Weights of a small transformer language model: biases.
MLP neurons of a small language model. Each row is named by its layer, matrix (up: input weights) and neuron, and shows model dimensions 0-191. Each number is 500 + 40 x the weight over its row's rms, rounded and kept within 0 to 999. Numbers have three digits each.
After each neuron's rows, "fires on" lists the tokens most often at its 100 highest values on Wikipedia text that the model never trained on.

L3.up559:596505429499567541478577511534466535477527489528580395533477535487537447467504526502496490497560530511451454562554540576473455490537503493533562472475514445529442467495502490501457449490533547517458420494582517526494566510474458494580439510568458530541484420463562505454506453452516451539539511474467508487505530458481529499445482481577485548499580507442458528519496511507473502502396490492482462548533480520484464459574486451480516492495483480547540513521456534523527484394491510452470477493525484492473570528468507504470491475409442512561485509557565461469536558566525515502
fires on: "ime", "it", "ar", "as", "u"

L2.up62:451474551466522527460494573567511472503545478462539504500572481517555471510462584514512445508533518480510499555517521539479549511533425517535436488552540543449438479462507550471529485502501535532467582531449495545418484522439471540517489455497487496521509539544518493532503532505526494468470482497530466585485465486495483502516431528585520470538486497495403492538539510453425575430429470516481515499501596499512406521577486492511463433513455436497492503517546504411547595474458519497509543491506461420472439515422532504522506428486508488490448440459553451522542551541479545481
fires on: ":", "-", "C", "\n", ")\n"

L3.up574:503510454441510384476528505549519534526489458533456509454499525523470473445575494424507469443452463524495513526445507490550447487592511449482505488516582531533427407464460540501511547462466489495465506543479552424513557476544433590585529482397532529533540525475466494581459484497490537471532507470495550540478529449514434504487536524448512534495500497544464523528532494500528515477450513530545457501527443516471529470538559457431508519517494485468437538524488448492459492462519477522493515518553491501533518535480556521550476511470619549408568495432557473474428485499507508514
fires on: "o", "e", "ic", "te"

L3.up541:481440514461586437507480480520473533515551515506441505488485473477510497498563475523550530557520529498518514555497515465530574490500561510486468498480445543506481447470532477475475505480481459537471464501486535491397421495566448499526456571534539579557530395529489545450490540527528487502474517482518443443541567541525497474512473456531447564493514452468522449588456536546502514459512460436444479553527546457498426499467550504533483521450406474425489529496475543431511460545491531472473555468504485506473416521613547499492525515487558479521526464491547558421447535562525494516
fires on: "r", "n", "h", "i", "w"

L3.up258:451435506460436492450530464501515546536558514473530513490492536546520595467470461431434469544578470472512443521445531531531525512515511538469484528501465499580461477477448509468518494536494520552474518481497515530489537533528574488476483464465508535528493459419488446517550501528515431484547569477477523492517504450550520560564561473588525480527522537527512573493577537555438585515433446462470509520484533501439461440453556486437527535483425441487561525496501500438495519524497435484431498489437476523487465507530499507471502545488604555482488488495479384465436556508512468491
fires on: " C", "C", "c"

L3.up140:527498513440550552475517579506527458594557475555435526416442513542481505474541518489527507490602560464409507514428506524536499550470476460496439484540530525484550524508482515472433527473551474537423558588494517512452508571516448554489492510431489426549493478500444454465452485533483511510516485478563510522443551524515498506467541496501419560514462519502495536495496496419474482468497495448513497469458418533444501516495470519551512513512515493503548432460504505531465463523481500481423510547490532492491527439519474527487538481439633459506539533523573502472478607462531506488
fires on: "l", "ul", " l", "en"

L2.up551:491505480526554557479499469502566485541564483450459573444583430528553455485484448513520417540458534455471546506465490516519502500485462518463477463516522540426445456474531496523502490566530434517422527521517541545518581407508463470410585501462570545501416563452512505508498524546555512470472510453485459482455485572494498431460495539397507472543498501537511539492535518437493432497553476475543494549527518482444466540544491501496485528463511548506437547584409438479482539477407514487489547475487462532539493495539463535475483493489483487491536467476486517505533514572517474535
fires on: "at", "er", "ess", "ap", "e", "m"

L3.up222:529499540482459544432501496509509615488480504526528475551514543446500570474475503510510513426450530488470463550515541445479499523433506462444522428517417449535479462495492459399505466434484562449474520452602438429452554516544521459439522528507539492475513449460492542475518549480506551541537530551538545485494512525532545440501530529496492509466475459449506466564492487491496548464517465506439493566539476507568518445533506539464547502490520528495461471543557506525528452440596502507512503528512529484541446512531538444485517457439564573477515495485497519615509486422572501456
fires on: " |", " (", " –"

L2.up151:556500496522527498534544565549508499486436452521601509518538443569557458491511445461547522512500532500560510481549469396486513473507469494470548482424568555491499431454533526430531441543543570495500516506444516515538571491509501552500537593497565520538499463517509512449496483503518431469497518479492512526578503443483519479497515471510457482408468559506565498529489447541511510479556515401475514488474509465475507467514513487485481461491534378502497486482514539491471470543524519463526504464400485482470494437595547464565546512505430449438500472554531526540452476418488477485
fires on: "all", "r", "ost", "n", "'", "ore"

L3.up516:508521489469499494453544556548593528542504447565514583529469469500531540492480451434447455530477519451505488513459495466532472428494472449507485476532525528565575516480542486408479506490525543559482579538540495533469492562496484465479488571509538523436462550438593536502458461482497433495532496476572469460431500496506546469545460528554446525561515544472528503526488517439453536518460437457445538496398427443414532512553423521532503524482465486496492483541458538554550431544549571473511542472500525521503476536511508430476448490522486578512498458485515463485520516471506461499
fires on: "),", ",", " –", " -"

L2.up355:496439440441477471508523451477505502523443502533428480457493590523464536502420498514560492514465468424497545535512464500436551489532522528527461492538427505520529499442484511461510363560567545506516510525505495457445519421464447507498460512491538478510530502446562510527549489492524478537477508529552547566497496523524553552473491428492464510467467546496500525497556546488485533534448542458483540525439502562445412494509505491493535474526531486558494477508502492566466469548502524497558457552525545462566515506552536459522524398545483472472498434551531527460528628412463476511
fires on: "t", "ce", "le", "r", "cl"

L2.up302:549419472476539484467512461500536475492527509522501482469571548568457506460498506479540543433418479543489434431482521544515469449474495485440489463504528524482498483473364509501498496579576499562463492402488600475547506482531569604489529470410479534553554497551524458473516495513475483468463473501499434503495548471490542563450509461473522511542493506506557529532504519441523570455527526566455487502484522546436549411506386514503505511584466435518523484498488517510529474497504480477467455494446535485512500512521528525498598508514576486511555540478518510515508470449477511512
fires on: "end", "ay", "ear", "%", "ight"

L2.up212:526534550482514543449525497504498595501434425513568511491463544551482523398523482442480552502444477460494474584482535465504518520539466504481498469542540533555494551460478558474478542528471461488448477536489459543557499492427437442500426461507541466490489468474516450523537515519546460491538568466482519550522548490565414449501444523506527531491510555472510484413538446531490556527547498511520492562514546475480505591531531527472448508539501394482569491465546483532533485469455453482584529503412515519486455490511487494463518502542461585522540458468491483435577557461544512518
fires on: "a", "i", "o", "u"

L3.up686:479511385523494465617488501436536497489516518572429520513465475529484562498525468522508464509521558476489522456464527429478510557518458430582508479528516494510475407462506538556486414449499501567533493510505476452531516532579468542526496445454546444485497553483553506459506480544455480527452497531536544495465446493546571438468435486561465434559516523521546538492547532501447474497520456538462489477444549529539507462494487480495467547604473511555555503435432438471504476437491502504536477592482495444504505549491602450499532534520506500491493460510563505524466495530490504475
fires on: "c", "res", "ec", "ur"

L2.up9:535476502488428506444486388517579498473547460497480519533502550518575491498546408444530465522535483484483495477478432533540461487524474549552464501481493472590528522470504511559543496516522584531552474483455535485449501457558485481512546496416548507494505478441521506446504421427523488483516524498472447532517513418520545471501566403501531524474512549583506510472506483517482484449476492444594536531487504520509495539546537430546571523542476429522468469488511410434472485545500512490493489519428510505470444436567583439488496447524577458492526476466503464449498487481522495532
fires on: "at", "o", "A", "C"

L2.up178:541454549459438467491518498490498484463509491466455534488530538529437505490477429531454502517474437505538515508462478521462494493522477503471444500499469465493428485496469563551491486562537525491468551507570540474617551528530519518436498508475516540535570508474486503472552510512446459485520590558495502520473457531504493478579490414446495465514471522465491490472484525528516541458518420419539570439477394493516469535461486558486520570511503521583512549489488482521567498483510507495467531514437419604488510493495474410482553480440565562520525467491479484420552541471511543606
fires on: "|", " |"

L3.up483:487533517522474469476594532483501565501495466560518534508491531624467470508577477462504491521506499510525417505493499522488464494545469546510380476577442555550531465421552564454465463474496546439392419507538541429483489522449394589507501507489490441492546519459510521474465462486485465519532539517536528528554491449531519451493470498495485528513506569476489482504499482478523476539521431520519505517537493515447491548499501506458435504477540494441590514468475538532484524522526501500562478549492506500506440480538506423541535531527486584538539445491566412501567509515533466499
fires on: "ra", "a"

L3.up194:485504512517506459495572497519449532489504405497501471492487516473535491529611501451590490553503441566523487528473469534514408488496450492506490485422505471536480513548474546553459505482544564548557481491493536482518545489492477437499505579519541516487475500454505442503476500509538518556447486529465498443542489568417565504485444510494469536502479495494523466538510497512563472506443517478497592479537476498475529552495481523544506532466515487472578552513438476522507445547537448479519404532471446449467453522526585480466510415490585499448512487399513484442404529398508529516
fires on: "at", "ut", "h", "ar", "s"

L3.up80:506506466529568513576480530492451452486501480488561501454469576500524465508518496419454582496527553480491480491479505535531473415504537514523504453471462536459539536451425454470456535494466474583522537506504521466470550391553555493573488505541512517498465534475505462494428459598535571549515484486495480504479499475516542445529526486533527509581451417567453510487477471485491435503402571564559497520472514517565523479439491525497467563515481525532494488543476503433471455505490453370539531501477502513410527482509495577511468509454531534464507488545449498519532484491553478493
fires on: "ound", "it", "z", "ell", "ig"

L3.up186:488501438504435506530567527555491508411567556552476519459470504438535445482452535456520535512518439496497459530486492487481473508494492457459440440449410534555491473521501481468462583528541493481521483603539539566473527543511502544503510489515470471523531461488501518503421465462548531545514471595518462522520469584486576525427473456540517580511455523435460485467487435485481515385502495504486553481459599490574488566479522538566530543520490471501529494421548543504532455521467510549501494486530484476514426541549516461497482481578515476510531499455492494501510538571525455538
fires on: "el", "he", "ed", "ad", "al", "ight"

L3.up349:450452487546489486379520489499525456491491540503468502485471502482557485567403522486541474571462510413522475500441492450446504535419520461491523485472434532481430481466502525508482532499522496549456518493480494481503517518565509545500486429449493539529557468516457498450524519450550515461457494431512549559548514510418465523485510538543469515552542440522475547521504447510558438471513486541473446496473467559485487544521517511547560492502473549517512473415458505513553532536635483475450569525477461485445501498479564479523614479496588558559526520510498420489472519540466489508
fires on: " res", "es", " also"

L3.up592:527458527506547463543510491489467439525533507568522594450544445479572517501489550508501566555421558479490546497493491413555488476530440549548505456488499516574478514467463571500527489519508551574474535539493490545505556474491463459530466475478500466471457461553506491464486495576486372472500543457527491532468525511533501479544484470553505559498452512430527484447498497505520497533524507444504502491544537497469541502444589515475495563551476455445594521476439541388490469509496484481472474479501500463473479530554515509474432452527517537403507427493519491414482483411546479520
fires on: "c", "r", "h", "an"

L2.up488:450485507446594492479471471465517477491520620456465524484529542519455509461496530539480513411454461537508464545473504471547498457554449488430543558504504498576496530438527517621558517552529508559490508478482528512500414441571548438480535534451491484519512542508545465470500496465519491478482422507587513489484520519458537553530534510453510503549437549491539564545478445513424519459516525484490484516502517494527537439559525469470457501491549456479519466451490447521566543494458505486568505474511526514508485483532460529473503429539568477468479488487476520595436477537376513533
fires on: "ent", "end", "ay", "n", "al"

L2.up446:528459450506589473494515526433472515487560458479473494473471519527491462545614521548460424510490478488518508521503506519410501483514491496483480496580463517449509510469485583447541556441530560453534486563565561486572487544486584507508542521544496538459478492544464469515493505462538500503477536524415480520461448564535554471507437445515487483524510505459466497442448551517517444567506465497526567476482479513554439527490558470547493545500519517528525541510499541477510439506551485536467500478445463516538484526486531511442527445502545519564394494373531434511513571413507527499
fires on: " un", "at", "ou", "h", "un", "u"

L3.up286:402556492424500526500469519561494422565525515518433657491512551502431509479496515482523453477585554493519417535501487504528480488528479467437475467485499517518483537500548477477498510474454432525478515520528498550527500475457502509499528471501475426493446514452449418538549574508436474461554495514466513490562500528530479531502495538519514525546514517437555520556540423474484471491455544488443534528434455513494456559513480570506525518474463506544516483576469533544444433543554479363481502535503483558551521467458441528443526476531524507477532490497569508537534528490485479484
fires on: " l", "l", "ed"

L2.up614:507442549483460452495509528520475470551499509525578513467542448554494537473513524482479399545378496516543471488509511455439506491515468503432504488499557553541453494430551587485555536552441519555508470543513533514530554488431550470503374522528448507485570493470558461470452564530497516510472492454462477522518473562506556485458463513545450539505543545530516586582512486480497524471515497464552537446447471498457468515544499475502516461398494494446494503476504451408530483490494523551495556503439496527547494510473531542545510503520489480433525448541527432475530590505484505484
fires on: "est", "t", "ree", "ive", "ts"

L2.up660:476488518523529503462442535478449488469501514512545502463484527509493487491463590491455454484428509469529491486554498515468483529515541505510481437523500564512458559526534479486513520531514489446498546558483455485496534520488511538494458434520508562516490491519482507528465513385473577491512422457467426480566474473486446535563511517454516472518500431515498557498499490584463533550399450514443513517521494584455433471527539568495513403531403566512533472500538447569495530519555542525421634478515503507476472503497478530501545468500498528474506539478491441484418478606456487542
fires on: "ord", "and", "ap", " res", "og"

L3.up213:505438495537510487485473511586462491520547471550488501529571497448532398514482440517575396523445491475483523553484552473442523480434481519486503513487550473467498536435513568447509487482501565591507478482482490458492457460553605563510474554517535483500544489553451532461457465513549525569503459481496500484541479481556584487448439469577476527514559526429476485536470565539434521482523516489472566494522554567495455555512533422506482487504516508476451472492501527497500419534512497538463487500478523494453544490489495439506553445505487480479515502461513569411510553465394480509
fires on: "n", "r", "est", "t", "art"

L3.up502:458502513496430471505420480439477527446497527460516584428479560526471488543468520531478485496495499532560508524457491522515542496474463448472512536496496570521485486499525513503470550453496477467524524481490477537555548621451542437536483524486465545428437410479481489481474543485548405499528592541504504523511470501510517480454483467566461531511477524502526477580509440477512534446544381489459505484417520538547433381479535523514515478475454543528532552525461519429552508416514497476500571475495528572514521534526524442466459505467595508538511508487531457489498511510506536550
fires on: "c", "t", "he", "in", "|"

L3.up276:404534460542501494401532442472509564582545465459539462524517523490523548448526462464465483539525547458543545556493485538490466443496435441459510471386473470577546515499476528470467451530464528483458442544517478499535538475502543502520484500468458479452598441438497538526426522454572512455520491561487505569536481489477534553560433595548543496565533486500551527478548582511442569553478436513515505526467495495513536444514517514517427500454498507509509487524508471476517579446508486516491447539463514481518470459466481468499508476515549498498503526410555468531491565511505479522
fires on: "p", " F", " f", "ust"

L2.up132:509445514441539552608580445394535573511553518525484563520517584462542499502508526454474530529495466460528509452494485551556504518502567528492517469500605529462492470436461577455437497477544483519473499432465501507479516475548506541439533492493484437550495572493494414501528525505518466473457469468491483440514511479528464513472491445551516506489434548560507501531524493562529549534567461495459484559501436498470507489447479520507493512531490504410436514515498471435488486575491495481472451501493510431462489424480535374518507498539498449512507512482461526488505571421470555510
fires on: "em", "end", "m", "p", "or", "ear"

L3.up205:485442467479478555574522487459478441541486440440480489486465521556456546495487406510517537484455469502501473521427546495460457581487500546409431467540508445526560516495489571512465477548483526493478504499532540491534503512496468557520550500451536504545537441471512523480530434538468541540496549504583544554540407521480510442567443520468544510501391471554437517525522534534479463469453515492496545550557467441477509506507451521466526579510549500538538512513470496542479619468577506491500488549450516555510501451552448440440498457458547497536565532454466479506510497530474509515
fires on: "ous", " |", "ical", "ic", "al", "ain"

L3.up173:502499545453467432484548475498531483522525481422493555460476500482487534526560496512489533544531496459553524474453472522416455504489492464490420501518482504544520443536508478550492534511406478495491565511562479593531522524494454508510438445491479544569421483485586466559492546497477558513623474456511563427517512464515522489496548473467482443583521483454553479557561454524550466473467462476444541515512504467485470538540466486506476443422488510466530496552430476509506434539500507535501507470572516543477486512482496549530483455521555529418580396561540489462451490459509508496
fires on: "ed", "t", "ar"

L2.up508:419458513450553496510510548529514477514479519491559485486456530545529465548466504428558494513540517467465451513508461533504547581542534488500511515556461512473494519443464457481498469494588470509430502527537518504478499527564430500514509448502488456476520454523524484500542480399464575470497532498511538538523446524476523569465539488538477511444496497529586497474458499479444444480538520456490471621430460548420493564508516470516516533514525518491536545504454430493552429475587485477482549465395479463424492571472493485485487563443523525488403490498504527537450545593468470511
fires on: " al", " sp", " res", "res"

L2.up193:499545508570432486378460520525460516469533536487480494554551442564509535474527544541463510475567524578409470483471512498504461505459429489488426492474470510554470451458472534547456532556518499524463548462498548440515505533480458596505494469589516462507483476520566533483484426594600527464489498475521538438534505483527456477506512497446469527570497550511506539497403475461484502561501554520505516487476485501527439503506461503508493449573489521454540513490513449510473448471602502465469519554495488544471512478487516435509518554498532456512437464510510432414539484567513492519
fires on: "a", "h"

L3.up578:432456483591491559552492487461459468537520538470534391537518525461513485554508558466464476490531560515557468477454479562543490527438486486523543527516475522519485506515499569464545481476454525546442475485553475451481482524495520481527490545510439514448494500488518497513477444489481473585541524488504528464480509549514507563505470463527478539550541444473528454507507452503523486549473579529501526500571516423467480509513477446455420510571480503584513505538471462427516433580517512460457463480575541478459572514455520636483453483459454541519566450450519550469492546465501415473
fires on: "p", "ist", "oc", "ell", "ig", "et"

L2.up2:499478495560501504516527496493540499512563477489494486429523456482441451529458507451491494533460601450462459481494471445509478528477480511478546408487514489561456541471525487486496523504522453583514509523418424478558520542534480638483510486498569517542583494514518548482492425468472509483456511480537580617515448542487552532496510492498482419593547449523476549567469503541457524489474423495467471498465461521518551554537501543479512469495460504491459547475486522479510517452537471443473559484526448434511485476516485461482609559454473535549479569486492485472468493527482465565
fires on: " res", " v", "|---|---"

L3.up522:474506423460486504474471483500532518557475481475527447507511447541463550437488494459506509530542533505476515472488520504496498490528484508567564523514428504453489510434476499513555530516455517515408594548416598498504453492558472496489525542446508473534485486489489458449537467477505426580460505423532518486513490496525572501514533512499450595513432501499417500566529468531471525546420496512536496524542585468463530504509530468504509524540465486494618536426519476554512605511468546509446462513573553421465521464481471417428476483510497492463545501470549477439534516480511472527
fires on: "\n", ")\n", ".\n", " |\n", " re"

L3.up144:581470501535555496531485488501544481590494554484499508516537542567530469543573515471498509405519433497401536463441595440460517510550498518518489491493553433470481489500462474438576433519482429525464472454530491403500556461548525528471444512533540446508488523469483499501517448526428498465508450462472545453467458543492499487491544533496461562553512481527434538542470517472498490418513463520554532559524434514469541489517462468495495546608478471529481536515449512541471471446437476491448490488527457485480514576542544433557558493525514458519549488517552554459460519511519530521
fires on: "ear", "ent", "end", "v", "erv", "ain"

L3.up181:478438538391527513462433531464490476504488452555529482483567581578465411515555500463485480483503502471534514508482535487513532495528507451499421478483468529464501512404571405543511462557463576524461408482468442523489513493480548506475510501522508467548582552530492462539503511550546471484466530461512506469540526502483503565521463499529454491497436477498479585433558467501514538534431478526435473441508512565514481578440492525501534499516508517501459517496487471432531497518478545543477519439553433448495520552497540488485482480518520392567515462557510550588493491480457543475
fires on: "S", "M", "-", "T", "C"

L2.up240:513513498471542495511549513435497538515505464477441514507513550492500490585520528551510498544457495527492500430492571455487485557471491489442476475477501486523522520494443511452463481490481450514576524585463523508489457553500534516482550469471513405444607496476478518552527500521556515508438476530423439499457434519500566478411504516533463505475446491526422517502547551466501511492519555433456519556396540500555509432483482500514491553548499545502572527488508459439539491487561496522480500594519510436527530544494544425560520462457487448477592509501464384474521532474470485555
fires on: "ur", "res", "ain", "our", "in", "ubl"

L2.up98:542514517533440486528500487438509594505465510544480437473443459552496520554518535484478456602483521480521472555462510553411546575475451506547468489488533511517548610501530478577528480514510441468488576443587494556508536511427467527524507477466510507520456515559554538488540514485495424464479479533553541541473541528391471493510512494485502483524577447520457486522495461448501548469527494407505522488454455525510503508524533506478552538490479460471516541513463481479490437568532455457510562535481470526404443479457460512487568457487527524496497485474481400425508541533469467489
fires on: "s", "og", "es", "ap", " also"

L3.up196:441460485434491531505509492459536532565488467499599480501519506507447575527501541489454506442505540412508469530412531497560561571522483498428562538524530490501504476405480498466496473558461536448505469506468549596504525474517541465515559490536511414503491500421513465463539488444510491451507480513517520493469465532508472500526499498500456550467479560441517515459508536511545469446523517613534538529566451445496498489493489434470500559449458465506555542437475462467508495596531480529486467512500500506451509536544437554508496452588433464464432476516587484529519557466485546503
fires on: "l", " cl", "p", "j", "ough", " ch"

L2.up440:445460479549466442481526443564431513469457447497465560482566479578575504533555543526510476510544448447434443546463468581535506513488505537418501501485485518435507453491504506521495559479432484520478495473470456487503528426534533540462534455529527561492507462412524554464463467559518529446518507542457464496404481490508498461459535458534486454525458491524492556568470549507526406471496541539536527524500467461527510545453482510469502496472554549581451540498498478438494509487432539486570554454497493572498577538492475563506511533412525489483470444463501470491509592528482519469
fires on: "it", "e", "at", "is"

L2.up456:480472507484412561548499469541565505459462469493554509443485494429460536547534490501467432496506514492520502512497526519543464489492461436534436582541496528529492512520527569459480457504479543521467563647490478513493569527499493465562537547509456525582459512477604469493495565588517524490566455464525524471456463444518489470550476513479537472542488556417563519495481441501493475492447497535506484503552503515467536476527434473455546432431484477508500529451467504520523475477490462521457500538548441552545522553431483482516489493483622543424519452513493504489482452476559462527
fires on: "t", "ed", "hed", "y", "ated"

L2.up391:516507541455469404533465453513486451477590530500484510468506454512462418523528514453458462521448556471525537541483513551431546461514461502439500558512465441573541523472519555481517582483521413517549521511583509531502460529491448516466460491490484470561461459544514535534434457570475481443492464526568475467433424520556535534470528503463455447559538454468513498489505513534513434448518458463503474538509552509509535585507515590519481491519486518496580532548474452458466506561489461457515485484550480501602544510462565496508493517504554559457504418477481532411489504494489493515
fires on: " Mar", "ar"

L3.up297:490509447521485494489509528526400449458381490550544476539519507519450464471533489490491508490509455512499510503592488573479536473500465539552507426524508434521482481480493544530462537485506502548562481617546548512545458535498515485500498469543503517444484504427565522542436407522598501544478512479465488534530575399521460520483488488526398484554519513500478516522521528553534471477476568536438486532467478498503489494526436539424450521513509607498450495518497437492537472474486517431533499477519457565451486571520565500473495427517458492519514493528517472454501534442543508435
fires on: "u", "ver", "e", "ur", "ime", "ach"

L2.up450:505521506453537473539517452499457545493406503526467376507596504530459521449526468464446483463550506539411506429490523495562478524497487499425534488485514489511567550520510528442538483584479538519479480507538521469492532554547540538521524417430470533550543490527486432549517541520485538509453583479511460480539462511516531526550518548498499468516435429536466489479523560515436577544507422497504494455442442530470489547473448543398488489539534443470501493495501442444507541503503563535536543474480463516467549527497557518454501444491480455446536498468542463533487491502511531405
fires on: "D", "C", "V", "B", "M", "ic"

L2.up36:461458476474526449559481465516472451472474558506477519473502490569508498442455510517497532457467460472448488478518573589550501521466507475521471500486516448469481557503507492557445477446491444539515515565527522565503537485513515459493518534492473493510504530452507454551449501492555530492504492494502481456498543526450461546497574499457510433514590526577534599509481486531509561492460491503528554450529408510481483486481517530411489420529470516562501519530543540582472465487537603465475533390529524569422447449488503538509515423496543555448439458545508435575471462522491497449
fires on: "ch", "y", "ach", "g", "e"

L3.up734:509475471497481498435471480558580563433465509465502451560534581454423533524553447458515505552537486451491466508484575540501474516577449464496481581576483441500466468505442497526456473512513452489558529491493562470514502543472510495499538471543444520579506450535496442538507499468497486506572444512433483470490481485516545473517536435535480455491432547522564504484466473510548488513514530441530519518582484488556464469499471558503503499536511486562527520511521537489485578412521444505524483520470487446505495536556527453552487523448543493533479522454485456496545521330559452472
fires on: "b", "p", " b", " B", " k"

L3.up377:500515456543461496441489496499506448475511519535509554579514499480593549513503543501542454583495523529484453507405470449529434480533452454464480499523507493574445478497508573493463487582439478486392485466497462507584504481452471547498519396489523499539583476499504432492470451524539540445594472443530538418498503483462461460453511526478470523550476509471596494467455438519507561489554543532510525498504488549480597530510514476498436492473510520442514521517506473545534544498560465451532524503519492519502481440491500436541540556472517473498505471544463418461507558557495520461
fires on: "a"

L3.up725:435523486501524492511568504502485465525481535543504505486614503522442518476453524508445525522542462546497509470494532495495527535482510551484524447482522479497462501445603532538467565462552503517495500470545522522506453467538479503535494499576533480506516525472480473500537494530458423475517491492507577515489503484523489547433489543567430460522442522419417466496502543535554531513480483494438520473537437493522478532453537465507435498518383443520532508511528557581515532508397507484538397549443509546512448460479537458471453468523480428474482479533493539477493646553424490526
fires on: "r", " l", " r"

L3.up320:439414447410486563442455529465561447508564450569464486452479506441441478542480445506493436506488518548486466503461530519530526555499472454498508559474489522537489468559461487515447462529533576460524521520542522427438465522478485558444485495434479521486542471514506484516575508469487471457508522536483554522529453511488528480533496474531527508488477545534533470525529473559530483539484615521521513514537493457499522517501565468478533485480496436550447529517428481498591569497508516425465545431550492461520520410463580577509479594440541539490470470498456471511506529441466460535
fires on: "t", "p", "3"

L2.up140:395477441482512471443544479534597536480499488469491548430488533484476513477475508514515453546522550496473499525437528465533448497426455467449502500474441495503469488525499545461498525525553503451544535534514498454525518498449541537502508518399452490547505529522489547485451463524566473487469560507446517546411505500506547509491550598551500515507510489547458491505451465550546547447435454459531483459511434537513493451552473472545445461552496524531618547512437498498602514488454511506475541493472438556474493504412588490479454514467507571477528491483557472563465529532440501475
fires on: "t", "rit"

L2.up301:531511520460472537468557477489546544497506487495470545396536516572450529524475422520472392524490527401520539538504513555491443519523509531469489481463541534527459482577481540495525541531550490489535518423504546410410482514477530513549527574507507464510515572483454490529546531479486521504541488503472469456516517476485515430461418485518552506436556442518551474511487495508523532480463523567581451515591523450486532488568491537458454438553532500474454528518472538562519469510434469509500522469449489455509568449424523495493465508501502477557490467456550405505577513465501453507
fires on: "t", " of", "er"

L2.up251:474453532530559509510540511516514451558538522485472492508556491530487520471515461484460519585462524426418464464494530453519508463457472449458469470497462439557471524527565488465460602434520440493527475538512531493547549569561519549446476407471512559426484538438475477510490514512459520505483532495481591560516511550535507481467505494527472569579525502413487537548493517538455518417576538457451524513441502506570502508515502516531433495521458484505469520501466515528457449486529500523454443528478544469532499479484446399483492456586483429469528421511560475540508520569489484487
fires on: " r", "id"

L2.up729:425499456506482513461468512473565574575525464456444583451470530490525546512512521473483499587533516486474492503470480470463480446529506469494498507493444462584402436512514502488527483581535530493443442595546500493504482514510508514490498452487449493508511479481563471527449509468496514440537519482486510541476466497480557548581522480529534523618493567521510550557544488545347517528519521471481510527444445495494532507532475542550491458452465481443468525492474504501490434484559479487481531449458457503508510446489503494468528631452550545462475526473577469503455491560535496487
fires on: " F", "f", "F"

L3.up292:474460548452503523456479513462507469495497515474462530524473506479453430521405452484494427567480501509542453537509566427493471512505443491502523487481511523523462465540453528509507445558498561535516508516492569493477473469454492560485490589509524470502549505468502435520447481453512519497572476561472487453508448505525480470557518492562584542510561525430478507465475545522489461455501580453453548492481550470504472485500503544519537487485471486467518538516544475453464528473574506522427574543534515455481453416477543424522541515553588474510537456494544375568437549602510523523
fires on: "l", "w", "el", "ad"

L3.up590:513557475448476478500535524498534503505538519578551553456466490483539479542622570479477505519471497496570434501500526476404530407486513516485513483467448478483520524534536495486476480413492550497522526549516464467481534434441570475411516534458488529519534551499554505445430465480483473437472518543462545594519442428451522444536486524549556555516432503586540529511469464533534515490506507518442484524473529529524481506555481510535485410514459465553467523495493496494511503448473527496417588530480519520477502483456518514471479524531550524495519499533540533462441541436436405458
fires on: "t", "an", "ard", "m"